config.yaml
n_layer: 14
d_model: 256
n_head: 4
n_kv_head: 2
head_dim: 64
d_mlp: 704
vocab_size: 2869
activation: "swiglu"
norm: "rmsnorm"
norm_place: "pre"
norm_eps: 1e-06
positions: "rope"
rope_base: 10000.0
rope_fraction: 1.0
qk_norm: true
attn_scale: 0.181
bias: "none"
tie_embeddings: false
parallel_block: false
init: "normal"
init_std_qkv: 0.0299
init_std_o: 0.00566
init_std_up: 0.0299
init_std_down: 0.00341
optimizer: "muon_variant"
lr: 0.0149
beta1: 0.9
weight_decay: 0.0058
lr_head: 0.00656
warmup_steps: 0
schedule: "wsd"
decay_fraction: 0.647
decay_shape: "linear"
final_lr_fraction: 0.0
batch_tokens: 65536
seq_len: 384
doc_mask: true
train_tokens: 529200000
steps: 8075
dataset: "wikipedia_en"
MLP neurons of a small language model. Each row is named by its layer, matrix (gate and up: input weights; down: output weights) and neuron, and shows model dimensions 96-223. Each number is 50 + 12 x the weight over its row's rms, rounded and kept within 0 to 99. A neuron's up and down rows have the sign that makes its largest values positive.
After each neuron's rows, "fires before" lists the tokens most often just after its 100 highest values on Wikipedia text that the model never trained on. A number after a token or word is its count.

L6.gate635:50 38 53 32 49 53 66 59 50 31 54 57 35 68 81 67 51 46 59 63 45 61 36 41 34 62 47 28 59 34 58 76 63 43 46 61 56 62 38 55 33 44 71 63 61 67 73 45 59 22 60 58 48 41 51 24 56 65 51 37 51 59 35 43 67 32 61 58 57 35 62 59 43 48 63 48 49 32 44 54 54 65 53 32 56 62 53 48 33 50 45 62 69 58 50 51 45 63 56 65 42 33 61 64 29 60 37 56 51 82 61 55 35 55 50 65 44 35 56 34 72 45 56 69 33 37 51 50
L6.up635:50 43 38 47 57 64 52 33 49 46 49 29 43 54 47 57 48 38 59 47 72 32 49 31 48 42 79 36 54 28 51 40 39 33 56 38 54 46 42 56 33 60 45 48 54 54 60 54 59 42 45 36 42 43 69 45 34 65 46 44 74 39 41 63 45 47 57 59 34 40 37 60 65 56 54 56 42 66 47 45 57 49 69 41 45 43 66 42 48 36 53 52 46 52 51 60 72 62 42 56 52 60 41 38 52 43 47 57 67 62 43 40 81 48 38 50 73 56 34 28 68 56 46 53 37 48 52 32
L6.down635:74 50 55 63 64 51 42 57 49 54 57 51 56 36 27 42 64 36 37 73 27 62 65 34 37 41 38 42 33 41 54 16 54 28 38 28 71 40 58 56 54 31 41 59 53 50 40 33 63 46 73 71 54 50 55 25 53 38 47 72 55 55 39 57 34 43 45 64 34 44 53 59 46 38 55 50 51 26 33 61 47 74 59 44 63 45 66 45 46 56 51 56 35 62 51 66 48 46 49 65 49 43 58 34 52 54 74 38 61 60 49 63 65 38 45 38 64 53 60 50 83 60 49 28 58 47 25 32
fires before: " " 36, "." 14, " |" 10, " −" 7, ")" 6, "′" 5

L11.gate684:35 51 43 43 38 35 55 42 40 50 58 44 58 61 47 46 65 39 33 61 62 35 46 36 51 76 41 53 52 40 56 50 33 55 59 41 20 51 48 35 19 28 35 66 49 42 83 61 53 34 55 54 47 35 37 44 53 42 42 66 37 53 56 39 48 54 29 55 59 62 68 54 40 56 51 41 43 66 39 58 50 34 41 54 47 53 31 60 33 44 41 50 57 42 63 37 61 18 49 64 51 71 44 57 37 53 52 63 57 26 44 56 60 43 38 61 46 69 52 56 56 47 54 53 64 38 68 52
L11.up684:38 74 92 39 56 66 60 70 39 75 50 40 49 47 48 60 69 52 46 56 51 55 40 50 51 62 36 47 69 28 66 57 42 65 54 58 56 37 52 45 34 42 42 66 46 47 77 39 35 42 47 48 47 49 41 40 70 32 38 50 27 49 36 55 43 37 34 55 38 71 74 47 46 43 70 38 67 52 48 45 58 47 40 59 54 42 57 58 39 52 51 49 47 57 56 30 57 46 34 63 41 50 54 53 58 58 39 47 56 43 61 70 32 55 48 53 43 57 44 86 37 38 70 49 48 45 48 47
L11.down684:52 38 34 69 69 62 39 55 59 42 43 35 49 57 35 30 64 31 56 45 45 67 56 44 65 66 44 49 69 60 41 49 40 46 52 61 63 73 48 76 22 41 61 41 47 43 37 59 53 50 32 25 61 57 53 28 52 56 51 47 48 65 40 57 26 66 45 59 63 58 35 50 55 48 46 52 69 53 72 57 70 58 46 62 45 64 35 47 32 37 64 44 46 29 53 58 71 44 62 32 35 65 58 59 37 36 52 42 47 50 63 45 61 63 58 47 56 52 50 41 64 61 50 75 35 35 35 50
fires before: "1" 25, "2" 11, "eth" 8, "3" 8, "0" 4

L5.gate19:50 58 26 51 54 45 69 61 49 39 45 53 51 47 30 48 40 57 56 46 44 68 36 48 76 45 45 42 49 53 50 58 41 40 42 61 24 40 39 49 40 46 44 57 52 43 64 64 57 63 58 46 36 62 50 56 50 52 49 43 52 60 49 39 58 47 58 49 43 53 61 56 42 49 57 40 49 64 52 41 68 62 49 57 26 60 58 38 67 58 40 60 62 64 51 52 40 75 67 42 52 40 57 60 38 47 25 51 40 33 45 42 54 66 51 38 42 66 37 62 64 62 46 44 68 41 41 31
L5.up19:46 45 21 42 60 45 39 57 51 49 50 39 38 56 29 58 35 62 62 59 47 50 64 67 75 41 65 41 44 59 31 60 66 63 48 51 21 34 38 56 56 58 46 62 48 71 54 51 71 55 48 48 24 50 40 28 39 45 60 38 40 52 43 48 38 49 35 40 46 44 59 56 37 28 47 42 57 44 33 58 64 57 42 53 63 45 77 43 56 50 35 38 45 33 38 59 47 56 59 49 58 49 60 41 43 32 41 45 49 32 41 45 47 57 52 72 44 42 53 57 65 57 36 56 55 31 65 34
L5.down19:44 42 47 64 43 60 64 50 40 38 54 51 48 58 37 32 48 54 44 59 41 55 60 47 71 45 36 72 61 47 42 87 45 67 52 42 37 52 60 46 52 48 55 57 54 66 38 54 72 50 63 57 33 69 33 49 45 54 33 59 47 61 48 71 39 57 47 55 44 52 46 15 58 47 62 35 68 87 53 31 48 46 47 43 35 45 32 41 78 65 49 49 58 69 64 49 60 31 50 44 54 57 56 36 58 62 68 60 43 27 43 62 63 57 38 50 32 52 39 62 46 56 35 32 23 37 45 43
fires before: " |" 21, " |\n" 9, "." 8, "\n" 6, ")," 5, " (" 4

L2.gate238:42 62 53 33 52 36 62 49 35 71 47 48 67 37 61 58 44 50 43 48 30 23 38 46 81 78 38 64 50 50 43 53 48 43 42 39 55 54 32 57 43 39 55 47 52 51 72 45 24 46 63 68 47 62 63 54 56 52 50 61 42 39 47 62 55 33 45 53 66 46 63 32 51 47 52 60 47 55 43 52 40 59 48 70 29 49 42 68 66 53 42 44 20 60 53 55 44 76 54 39 60 25 41 47 57 42 62 34 36 64 48 65 57 68 45 48 75 29 40 49 57 22 52 65 41 47 55 51
L2.up238:36 63 68 32 54 56 46 55 27 30 50 47 70 45 52 76 48 60 44 62 43 50 62 49 43 59 41 65 62 29 75 54 53 51 40 53 56 35 65 51 53 48 60 54 50 56 40 54 46 51 69 63 52 41 23 41 40 41 65 72 70 41 35 72 60 45 48 48 55 53 42 44 35 51 36 65 51 52 49 47 74 41 19 61 66 39 37 62 43 44 36 48 48 66 48 49 54 41 18 57 75 56 63 57 48 35 37 41 50 74 46 50 36 48 37 45 47 37 83 48 66 46 66 42 58 47 47 38
L2.down238:34 64 61 53 48 45 39 40 45 49 49 29 52 35 81 26 26 54 48 49 27 35 40 37 52 45 52 47 40 31 69 74 36 40 52 61 69 43 35 57 36 59 63 54 49 64 48 66 32 55 69 49 21 71 37 46 47 86 69 59 68 49 40 72 61 52 44 53 43 64 30 47 68 41 51 58 45 51 63 40 30 35 50 59 49 58 45 47 43 45 58 67 44 52 41 43 69 54 41 41 55 60 63 38 60 49 47 41 33 47 58 45 55 46 53 50 51 38 61 59 43 34 73 56 58 45 47 52
fires before: " " 42, " |" 11, " Total" 5, " N" 5, " W" 4

L2.gate184:54 51 65 56 60 42 40 80 69 46 46 43 41 47 48 52 54 73 37 35 25 51 44 72 56 53 39 28 54 49 67 48 50 62 62 67 48 53 59 38 56 41 50 60 49 38 56 28 56 37 63 71 48 58 54 22 40 37 66 31 42 48 50 40 49 48 51 58 49 45 54 71 28 50 56 48 60 56 48 38 43 42 68 48 55 47 61 56 59 51 49 61 76 46 49 41 64 60 41 58 42 57 51 59 38 50 65 56 55 49 51 33 26 63 75 46 54 38 46 60 58 31 53 42 54 43 44 40
L2.up184:68 55 53 53 45 42 44 52 50 51 47 43 43 52 43 56 56 43 49 48 65 25 33 39 37 54 51 41 59 64 49 35 54 65 60 64 42 48 48 31 48 49 62 63 37 24 48 54 47 41 60 43 52 82 62 49 51 61 50 48 43 28 27 32 44 63 45 55 47 50 50 73 39 47 78 46 31 41 36 36 49 40 52 49 25 59 70 55 31 56 51 67 56 56 48 63 54 74 36 53 34 31 59 54 42 62 50 65 51 55 49 58 47 67 52 42 50 32 60 66 51 31 27 49 61 37 45 54
L2.down184:69 41 50 57 63 34 43 78 71 35 30 41 42 51 49 38 64 57 56 56 39 30 29 50 48 40 47 73 60 50 57 57 54 47 65 46 37 41 59 54 53 43 62 42 71 55 44 56 48 58 59 40 46 67 53 49 52 43 46 57 46 55 26 41 39 35 48 59 62 72 59 68 49 43 52 35 51 52 51 40 46 48 58 58 38 44 60 60 48 22 54 66 56 47 58 75 36 45 55 57 12 43 62 56 41 38 46 47 36 56 59 55 27 51 63 74 60 40 72 30 53 27 43 43 32 47 34 59
fires before: " " 31, " of" 20, " |" 10, ":" 7, " |\n" 4

L2.gate95:54 69 68 61 26 63 55 42 49 72 48 61 38 46 63 59 44 76 55 28 50 69 48 55 61 53 52 46 67 54 20 49 54 61 44 30 23 77 41 47 50 49 45 44 52 47 61 59 65 49 74 35 63 63 22 47 47 61 63 53 56 63 52 48 36 34 34 34 14 60 60 66 54 44 53 41 58 40 40 38 55 57 48 59 40 46 55 56 48 62 38 26 48 69 51 47 78 59 47 47 59 25 43 59 62 46 41 54 47 71 49 54 42 54 47 56 48 34 54 67 43 47 54 64 45 66 58 42
L2.up95:34 55 66 67 31 59 39 37 49 45 64 31 46 57 45 81 64 60 38 11 46 40 33 39 43 34 55 54 51 41 45 50 47 57 37 61 52 39 40 61 57 57 40 71 50 48 61 62 59 53 48 37 53 32 45 32 36 51 38 45 42 55 45 41 64 41 37 53 39 75 48 47 52 65 72 52 78 52 71 47 64 25 62 69 48 56 60 40 41 47 50 57 46 62 61 31 61 46 55 46 58 51 47 19 42 37 65 50 56 48 61 36 36 38 57 53 61 27 65 59 48 52 29 38 48 66 59 70
L2.down95:69 52 77 71 44 38 34 45 33 61 37 44 64 49 53 62 58 38 38 38 42 31 60 43 35 62 71 31 61 54 46 35 46 49 63 35 35 47 69 40 56 64 58 64 48 51 35 64 48 57 49 46 65 55 47 44 36 67 45 39 45 50 29 53 74 32 58 40 55 43 42 57 24 43 66 64 66 34 67 58 50 30 56 44 48 53 48 65 43 55 66 39 60 52 55 46 61 51 50 57 43 36 56 54 45 54 45 60 39 64 72 56 54 30 38 67 69 47 71 51 39 40 47 39 30 36 43 45
fires before: " " 35, " (" 21

L7.gate126:43 39 59 58 54 34 29 50 33 30 27 51 55 44 46 49 38 46 68 52 74 58 49 51 56 42 54 63 54 51 80 56 48 66 44 33 37 42 46 46 46 52 58 53 66 58 32 52 27 30 64 48 52 33 30 53 65 49 55 47 46 37 50 50 44 51 64 45 28 40 42 62 49 31 68 61 60 39 44 41 64 35 42 53 60 49 35 57 53 38 57 44 55 51 69 59 47 30 59 56 36 35 50 69 67 38 47 54 77 66 64 64 40 65 49 69 52 60 57 63 56 14 46 55 26 55 60 48
L7.up126:45 54 73 36 35 62 43 64 45 36 38 61 39 51 61 69 38 52 42 35 61 53 53 59 56 47 55 50 62 50 43 68 53 64 50 46 56 55 59 39 52 50 30 65 48 49 57 32 47 51 64 54 65 72 32 49 43 50 52 44 50 53 73 40 45 35 58 57 34 63 54 62 44 58 82 39 71 74 50 37 60 56 58 55 43 52 47 41 73 78 51 65 53 58 59 53 51 71 44 52 64 22 51 66 29 57 55 50 77 50 53 51 51 44 49 48 49 45 67 44 33 57 34 38 44 39 76 29
L7.down126:52 51 60 48 55 50 56 65 50 58 42 24 68 58 60 44 51 46 52 54 72 52 33 48 40 41 38 36 43 55 43 74 53 43 40 20 60 63 58 57 48 40 67 51 57 51 35 41 21 51 61 45 49 51 61 44 50 71 71 30 61 61 52 50 34 40 47 53 42 45 68 46 46 41 52 61 58 31 69 33 36 60 31 44 55 51 32 63 38 52 52 71 43 50 60 55 52 78 38 75 43 35 54 63 42 35 53 60 38 43 36 52 46 40 59 53 47 50 45 38 62 64 50 42 64 33 43 63
fires before: " " 61, "-" 11, ":" 5, "1" 4

L11.gate381:57 47 58 58 49 40 47 47 58 52 52 76 48 49 50 46 57 58 39 48 42 43 27 49 63 46 67 42 53 51 45 47 51 27 40 38 49 46 85 36 68 34 44 50 63 56 31 62 59 41 67 54 70 40 47 57 51 49 31 54 25 33 54 70 65 55 55 38 70 37 35 64 26 42 63 49 51 56 28 40 62 52 22 40 42 58 46 52 43 44 35 27 40 41 57 58 37 52 44 46 32 44 50 59 35 37 48 53 58 55 66 52 57 52 66 19 46 53 46 55 65 41 50 32 40 41 62 52
L11.up381:64 57 43 53 60 58 65 50 34 49 53 55 51 65 81 60 60 53 48 29 72 47 38 45 48 56 49 56 54 53 32 64 49 54 52 56 43 44 60 59 59 37 68 34 38 57 49 69 45 53 75 41 60 58 36 49 56 42 30 49 69 46 27 46 57 53 61 49 56 44 28 38 41 55 71 38 52 41 39 38 43 52 70 55 50 37 66 53 41 58 33 62 54 38 63 55 51 67 74 60 55 37 56 31 48 53 69 65 71 46 52 40 62 25 59 64 51 61 39 75 53 40 55 35 24 52 50 53
L11.down381:39 62 46 55 30 25 28 20 72 57 49 52 57 60 47 35 37 68 37 40 44 51 62 57 47 48 59 50 42 73 32 41 42 65 54 51 59 39 56 56 45 46 70 59 50 36 45 49 50 60 44 59 47 37 57 43 42 45 47 51 51 60 51 46 63 55 47 63 46 59 20 65 57 62 43 51 59 36 48 48 68 44 36 55 61 65 48 67 38 43 62 53 62 34 58 47 52 76 58 44 14 38 67 42 31 38 58 48 43 41 58 49 60 55 40 38 53 27 54 53 42 55 72 48 36 70 47 48
fires before: " " 27, ":" 8, ")" 8, "ic" 7, "s" 6

L2.gate660:82 65 42 76 46 60 60 47 64 85 55 64 42 25 58 39 74 57 58 58 42 46 51 52 52 46 52 39 38 32 50 53 21 49 59 44 37 46 50 61 42 48 55 56 36 42 61 42 56 65 45 43 41 39 48 32 42 54 66 40 68 46 42 62 60 37 51 40 47 52 57 49 59 56 69 48 56 58 45 44 58 62 46 38 47 32 46 54 59 52 52 45 35 54 63 62 46 57 67 41 59 45 59 31 57 52 50 38 35 68 39 59 48 75 56 53 46 59 21 59 67 41 36 67 43 47 45 42
L2.up660:61 69 40 65 61 25 75 64 67 70 50 23 46 60 46 40 59 56 43 47 48 53 66 58 43 49 55 58 43 59 46 12 68 43 27 55 65 50 39 67 23 54 42 44 57 58 40 54 43 50 62 63 42 52 26 46 39 72 48 16 50 44 48 59 51 49 40 54 40 53 58 45 60 54 49 57 37 42 41 54 44 61 40 37 46 46 47 40 43 59 45 55 56 44 34 52 46 69 54 44 59 57 40 38 60 47 51 33 26 41 50 54 57 57 23 57 52 35 50 29 40 45 76 62 56 66 61 33
L2.down660:56 47 43 50 26 48 70 50 44 45 44 37 41 63 44 55 36 52 47 46 51 46 40 58 55 36 76 29 66 37 38 40 68 38 54 30 45 46 45 64 36 55 74 51 48 32 39 78 28 18 35 46 48 40 47 53 53 61 66 19 34 47 45 54 53 40 58 29 42 58 58 44 49 50 68 57 51 55 61 32 67 61 49 17 44 52 34 55 74 63 45 50 49 56 59 64 51 56 60 35 69 39 41 39 49 26 60 51 46 42 63 61 38 57 43 36 52 58 43 35 56 62 66 68 31 66 31 53
fires before: " States" 47, "\n" 7, " USA" 4, " A" 4, " |" 4

L7.gate172:42 54 56 60 50 67 44 55 55 54 38 54 45 53 58 78 56 67 60 37 30 66 50 47 58 54 51 63 42 56 51 48 57 65 61 66 42 58 66 40 46 59 49 46 57 30 51 42 47 56 59 43 53 44 45 26 46 37 47 50 54 50 63 58 58 45 52 71 45 35 58 50 43 56 66 62 61 34 11 36 67 34 36 51 59 45 30 39 53 43 29 51 46 50 59 57 65 44 25 75 39 52 31 47 43 50 31 65 30 49 26 62 36 66 42 44 57 55 56 64 56 25 55 54 36 53 56 62
L7.up172:56 54 49 69 54 31 62 77 47 37 51 54 52 53 68 55 36 57 60 53 42 83 33 31 45 45 47 47 39 46 41 57 55 41 52 61 72 47 52 54 58 35 63 60 63 49 64 42 35 45 54 57 78 47 46 35 49 40 68 56 46 57 53 59 56 48 42 31 34 29 33 93 52 55 72 56 20 48 33 46 44 64 64 51 26 62 51 42 48 37 64 51 38 57 40 47 44 41 40 49 52 30 37 49 34 44 38 52 29 35 62 73 36 38 50 74 51 40 76 35 49 57 55 37 45 29 37 54
L7.down172:44 61 54 47 44 57 54 20 31 52 47 45 58 65 32 61 58 45 31 27 32 57 47 65 49 58 31 62 53 43 54 40 86 74 51 45 51 49 66 23 55 43 35 51 47 65 41 45 67 47 34 56 64 57 48 48 42 26 32 68 27 49 44 56 61 66 52 52 49 48 32 45 64 72 62 51 45 38 31 52 40 42 49 73 56 49 39 36 46 48 44 69 57 63 37 53 46 54 40 53 39 61 39 48 26 53 54 71 45 56 48 39 44 50 58 47 59 54 51 29 48 46 57 60 50 55 38 74
fires before: " |" 49, " " 9, "\n" 7, "|---|---|\n" 4

L7.gate52:67 39 56 44 52 35 66 39 25 44 47 43 31 52 47 58 65 61 85 37 56 50 46 44 47 69 44 45 59 31 37 42 49 48 57 39 78 62 69 74 49 19 75 44 40 58 35 58 46 42 78 50 59 44 67 60 58 41 39 45 55 59 45 57 55 59 61 49 51 54 44 48 63 47 31 43 45 48 43 36 42 44 52 44 31 64 75 53 64 43 54 49 62 61 60 47 61 60 59 44 36 13 47 38 71 58 44 31 49 62 53 51 47 50 51 62 50 47 35 40 57 50 46 41 53 48 59 69
L7.up52:45 53 47 65 41 62 41 70 18 60 37 45 28 68 45 32 50 52 48 58 66 63 30 47 51 54 68 65 64 72 36 40 43 48 72 28 42 71 48 60 37 41 41 47 47 65 41 58 42 41 55 39 54 44 44 39 51 34 36 64 47 66 43 32 40 43 26 50 59 45 49 47 57 42 42 50 58 45 58 35 53 57 65 51 49 63 60 60 64 35 18 48 68 60 72 31 47 41 54 40 50 40 46 48 45 58 45 39 40 60 34 53 60 41 34 41 42 40 52 51 53 54 63 75 22 47 60 29
L7.down52:66 65 45 48 64 44 57 45 50 52 67 59 51 56 61 32 60 64 47 59 35 51 32 29 56 36 61 78 62 48 49 24 60 44 50 51 56 51 63 47 32 36 37 28 45 33 69 75 44 23 44 40 55 36 60 60 24 44 61 42 33 68 50 45 57 35 29 43 43 59 72 57 55 52 43 40 47 44 58 39 52 31 68 41 43 47 56 63 47 70 36 54 62 46 57 60 71 60 55 59 41 44 63 60 63 37 32 44 47 51 48 43 66 34 36 18 64 40 58 47 47 71 47 62 14 44 23 52
fires before: " " 48, ":" 9, "2" 5, " −" 5, "ver" 4

L2.gate548:55 72 53 58 50 51 38 48 57 58 54 51 35 42 38 50 36 53 35 66 50 56 52 27 41 46 56 64 40 56 32 48 43 38 53 46 49 37 33 45 51 49 62 34 45 34 30 52 51 50 72 30 42 57 67 16 41 39 56 58 49 39 62 55 45 45 53 39 57 38 72 59 47 64 59 37 70 65 44 57 56 57 49 37 58 48 56 52 45 69 40 47 44 51 57 44 46 30 50 43 41 54 59 37 76 52 41 65 48 52 26 62 36 56 39 43 52 29 66 54 51 58 54 47 57 30 52 31
L2.up548:36 62 39 45 73 65 49 63 49 57 44 49 37 74 46 47 52 38 42 66 46 59 35 46 53 59 52 63 43 46 35 47 49 37 45 66 46 48 48 47 46 51 53 24 52 29 43 64 60 43 67 45 38 72 55 46 53 59 38 50 54 40 56 49 27 44 55 43 59 48 35 69 57 45 66 34 55 71 58 68 63 47 40 47 38 38 56 39 51 40 61 34 58 50 41 81 60 43 58 54 38 72 47 45 58 55 36 56 23 47 31 51 48 74 35 54 51 53 56 47 56 46 66 45 55 42 42 38
L2.down548:27 65 40 40 52 64 46 67 64 51 52 43 55 55 38 29 51 40 47 65 67 54 50 41 69 64 39 51 62 56 47 42 60 50 33 39 49 42 48 59 51 40 63 59 43 32 52 42 46 40 33 56 65 60 53 34 58 48 43 43 55 26 43 49 55 48 51 53 65 55 46 63 37 54 48 62 63 68 48 68 35 76 41 59 57 11 75 67 36 34 57 53 67 45 53 40 48 32 50 44 43 37 34 57 42 41 46 43 69 56 38 49 55 49 40 31 57 58 41 45 55 42 52 37 40 51 64 39
fires before: "1" 17, "v" 12, "2" 10, "9" 7, "velop" 6, "ep" 4

L6.gate583:45 38 37 55 22 33 48 43 62 55 31 48 41 52 41 45 52 41 56 43 49 76 39 53 46 55 54 62 71 44 58 52 54 60 48 53 44 49 49 68 60 55 63 50 53 53 67 58 58 46 42 52 41 41 73 64 44 33 54 53 36 74 52 58 25 48 49 46 58 63 53 42 47 55 53 57 50 47 29 37 44 41 82 51 25 59 49 51 73 71 57 46 74 55 47 68 46 69 54 41 48 33 54 38 52 44 36 49 46 40 60 83 37 60 33 36 39 64 47 62 54 58 34 47 52 58 77 58
L6.up583:59 35 44 60 41 40 47 50 57 55 45 55 63 51 43 43 48 63 32 61 53 61 63 42 58 48 64 31 55 48 50 45 53 55 46 60 60 54 44 59 39 53 57 35 34 42 51 52 42 50 47 34 69 50 50 49 52 56 65 60 46 78 55 57 46 49 60 59 63 50 32 55 42 35 69 51 62 58 55 58 63 51 48 48 33 44 69 72 59 58 38 55 68 65 32 67 56 58 50 90 42 33 63 18 61 57 40 33 62 43 59 47 62 41 58 32 62 48 32 37 51 40 59 53 55 28 62 51
L6.down583:39 44 74 59 42 44 39 36 69 68 52 39 58 45 45 42 60 83 46 40 43 38 49 62 69 55 56 51 33 70 44 49 56 52 46 33 50 67 62 23 29 60 31 40 58 45 44 52 28 54 54 62 52 56 46 64 30 54 76 83 53 55 60 65 31 64 41 43 61 69 36 38 48 39 47 32 32 45 54 56 47 43 54 45 40 67 53 72 55 51 59 34 48 35 58 75 48 61 36 53 45 57 54 34 48 48 31 30 47 53 68 67 47 45 64 37 19 70 56 48 45 51 68 45 46 52 56 53
fires before: " " 31, ":" 12, "ial" 7, " Ch" 5

L6.gate26:61 46 54 44 72 63 48 43 66 44 51 53 47 65 60 56 65 64 52 50 57 56 43 39 50 84 41 40 65 47 48 63 49 40 51 64 70 43 70 66 57 47 36 53 43 31 41 62 44 72 61 39 61 40 45 61 61 41 65 46 56 41 42 47 14 69 70 57 44 55 68 25 46 47 52 50 53 65 65 37 55 44 73 48 50 21 14 60 59 35 61 61 57 46 56 71 45 62 55 56 46 46 65 29 44 63 45 57 46 64 67 50 41 62 67 43 43 59 61 64 50 49 60 56 37 33 66 62
L6.up26:42 36 45 35 57 40 68 59 28 58 30 50 26 37 53 56 44 62 36 40 32 61 41 46 35 41 45 52 49 36 24 56 74 58 34 41 40 41 29 50 45 53 51 57 51 53 34 50 48 26 53 53 75 42 47 41 50 43 55 36 26 54 40 64 49 61 36 66 73 61 46 74 60 51 64 25 70 42 38 30 22 49 55 15 48 73 60 30 50 53 56 38 50 40 59 70 45 49 44 44 42 34 68 51 53 63 51 36 49 63 34 58 70 52 41 47 46 69 49 46 69 38 53 64 57 38 63 84
L6.down26:72 43 84 46 59 48 59 62 65 48 59 41 37 51 56 42 40 63 51 47 62 39 37 56 59 66 58 47 49 69 39 57 41 36 60 55 66 44 61 48 43 86 27 55 47 48 60 37 37 60 60 29 58 28 50 64 48 48 46 40 57 52 47 67 42 48 64 43 50 51 57 45 44 51 56 33 42 70 53 47 65 67 55 42 62 39 54 53 50 46 60 31 59 53 43 59 42 54 55 38 56 37 33 60 49 61 44 55 43 70 49 46 45 52 37 29 46 41 68 33 37 37 71 65 39 61 55 62
fires before: " " 57, "." 6, " P" 5, " −" 5, " Ch" 4

L6.gate608:72 70 43 72 35 48 29 40 46 38 58 78 44 60 66 30 58 67 44 33 50 52 43 49 66 44 23 35 60 54 42 46 40 62 57 43 52 65 60 68 38 61 47 55 60 53 65 64 34 72 57 43 66 42 39 51 44 46 70 49 55 56 23 56 37 46 37 48 30 68 53 41 61 72 38 48 45 48 47 45 59 61 44 32 59 46 48 37 36 58 33 56 37 73 70 49 61 35 20 45 33 49 47 45 52 51 41 48 19 57 36 68 46 50 56 28 34 63 50 59 50 52 58 51 39 42 57 38
L6.up608:44 55 62 38 50 54 80 43 47 37 50 52 48 40 50 42 37 37 57 49 64 51 42 26 51 47 64 54 31 48 47 66 45 50 38 36 60 60 38 61 55 47 64 46 55 38 57 47 39 56 45 48 50 51 47 70 49 40 48 31 67 28 66 41 53 19 44 65 49 57 47 64 35 42 45 36 51 65 68 40 51 36 63 55 53 72 67 44 58 31 52 29 42 67 51 69 56 54 68 35 28 45 53 61 60 38 72 62 34 66 24 71 45 47 64 56 44 48 57 52 26 65 54 73 57 32 27 63
L6.down608:52 43 47 20 61 67 55 62 52 49 36 54 56 75 29 43 38 35 38 74 62 41 23 41 30 49 51 54 40 33 41 56 69 32 60 39 37 61 51 32 44 50 35 49 49 51 40 74 51 45 43 44 49 52 29 45 61 38 57 30 31 30 37 61 68 27 50 66 49 53 67 61 56 59 73 50 72 53 60 40 40 35 45 67 76 44 48 48 57 38 56 53 46 33 40 45 50 44 59 47 31 47 39 48 63 62 49 55 58 44 64 51 63 65 43 38 49 34 55 36 31 65 43 57 35 25 50 56
fires before: "0" 23, "1" 16, "2" 12, "5" 5

L7.gate516:79 63 49 57 32 45 42 34 67 47 17 51 52 51 53 41 68 69 37 52 42 64 31 50 58 65 80 59 62 59 39 51 48 50 38 51 43 58 56 73 48 72 49 62 49 32 73 33 51 61 61 44 58 70 26 38 68 52 51 45 56 53 44 50 51 44 47 48 47 62 44 41 44 44 60 39 39 47 48 40 54 37 50 44 65 54 56 43 63 54 54 28 55 38 46 50 56 50 64 41 44 35 66 64 50 55 53 54 64 39 52 30 47 49 67 28 40 47 55 68 71 60 46 48 44 35 49 66
L7.up516:68 64 58 51 33 49 43 50 54 66 50 45 69 63 48 65 52 73 50 33 45 50 46 56 43 38 72 55 52 57 37 40 45 73 56 48 41 39 60 52 81 55 42 50 57 38 62 51 70 50 51 48 44 74 30 36 69 39 67 27 40 63 57 56 65 49 53 49 41 50 65 49 44 47 67 49 39 46 35 56 40 62 65 53 74 41 56 72 56 31 39 50 51 24 48 70 25 29 34 39 44 31 61 65 34 61 53 39 65 56 65 40 35 43 51 39 62 27 68 46 62 45 46 37 46 46 50 57
L7.down516:76 33 60 61 53 49 57 49 46 46 64 43 53 57 48 51 57 59 56 37 59 62 50 45 51 44 61 60 41 50 41 44 37 43 51 43 43 31 41 69 55 25 82 58 65 40 39 50 58 59 65 56 50 58 34 54 46 70 65 56 60 39 45 56 49 52 35 59 35 60 48 59 27 40 44 38 60 49 27 52 39 64 33 38 58 50 37 47 54 39 46 39 36 32 72 68 52 40 48 49 41 04 71 56 58 48 50 58 51 55 62 49 46 48 48 52 48 30 50 48 77 48 49 52 24 56 49 38
fires before: " " 59, " $" 8

L7.gate397:68 75 43 49 58 39 62 36 37 49 40 69 48 45 50 34 56 53 25 51 42 51 45 29 75 35 36 60 43 44 38 53 27 60 41 34 54 43 48 64 45 32 22 28 60 29 63 55 44 62 52 62 43 37 67 58 53 36 57 58 42 38 42 65 44 53 46 52 55 54 55 68 28 66 53 44 67 20 58 68 45 55 52 48 45 48 59 46 52 23 41 44 26 63 57 47 51 34 61 53 54 55 40 59 48 43 20 55 35 43 23 52 49 59 59 47 58 46 45 47 51 28 60 62 64 37 56 42
L7.up397:44 75 56 33 51 67 54 49 60 73 53 54 34 28 32 47 55 58 58 65 62 47 42 41 37 43 38 49 39 36 44 53 51 50 44 62 46 30 26 64 47 51 58 65 55 54 65 54 56 57 56 35 35 48 53 46 65 38 72 55 48 42 36 62 52 48 49 57 46 65 53 53 41 40 58 45 55 37 54 74 40 34 30 39 60 50 13 39 57 49 43 60 47 43 45 54 35 59 56 51 48 50 75 62 59 32 25 63 44 45 42 38 47 58 65 62 59 57 58 56 52 37 57 58 49 34 38 52
L7.down397:40 43 56 42 78 50 71 48 56 63 44 28 66 51 60 37 39 41 41 58 62 61 53 37 52 33 53 55 35 59 60 41 37 59 47 45 37 53 60 68 56 68 63 37 62 49 53 43 61 39 67 47 47 32 42 36 37 42 52 42 63 18 28 39 28 60 47 61 45 68 28 56 49 50 30 51 55 48 47 60 41 50 42 48 66 38 61 49 44 65 66 39 40 47 53 57 37 52 55 58 65 52 54 65 62 37 42 29 59 39 48 47 46 67 44 39 66 50 53 40 46 63 49 41 35 58 57 38
fires before: " " 49, "1" 12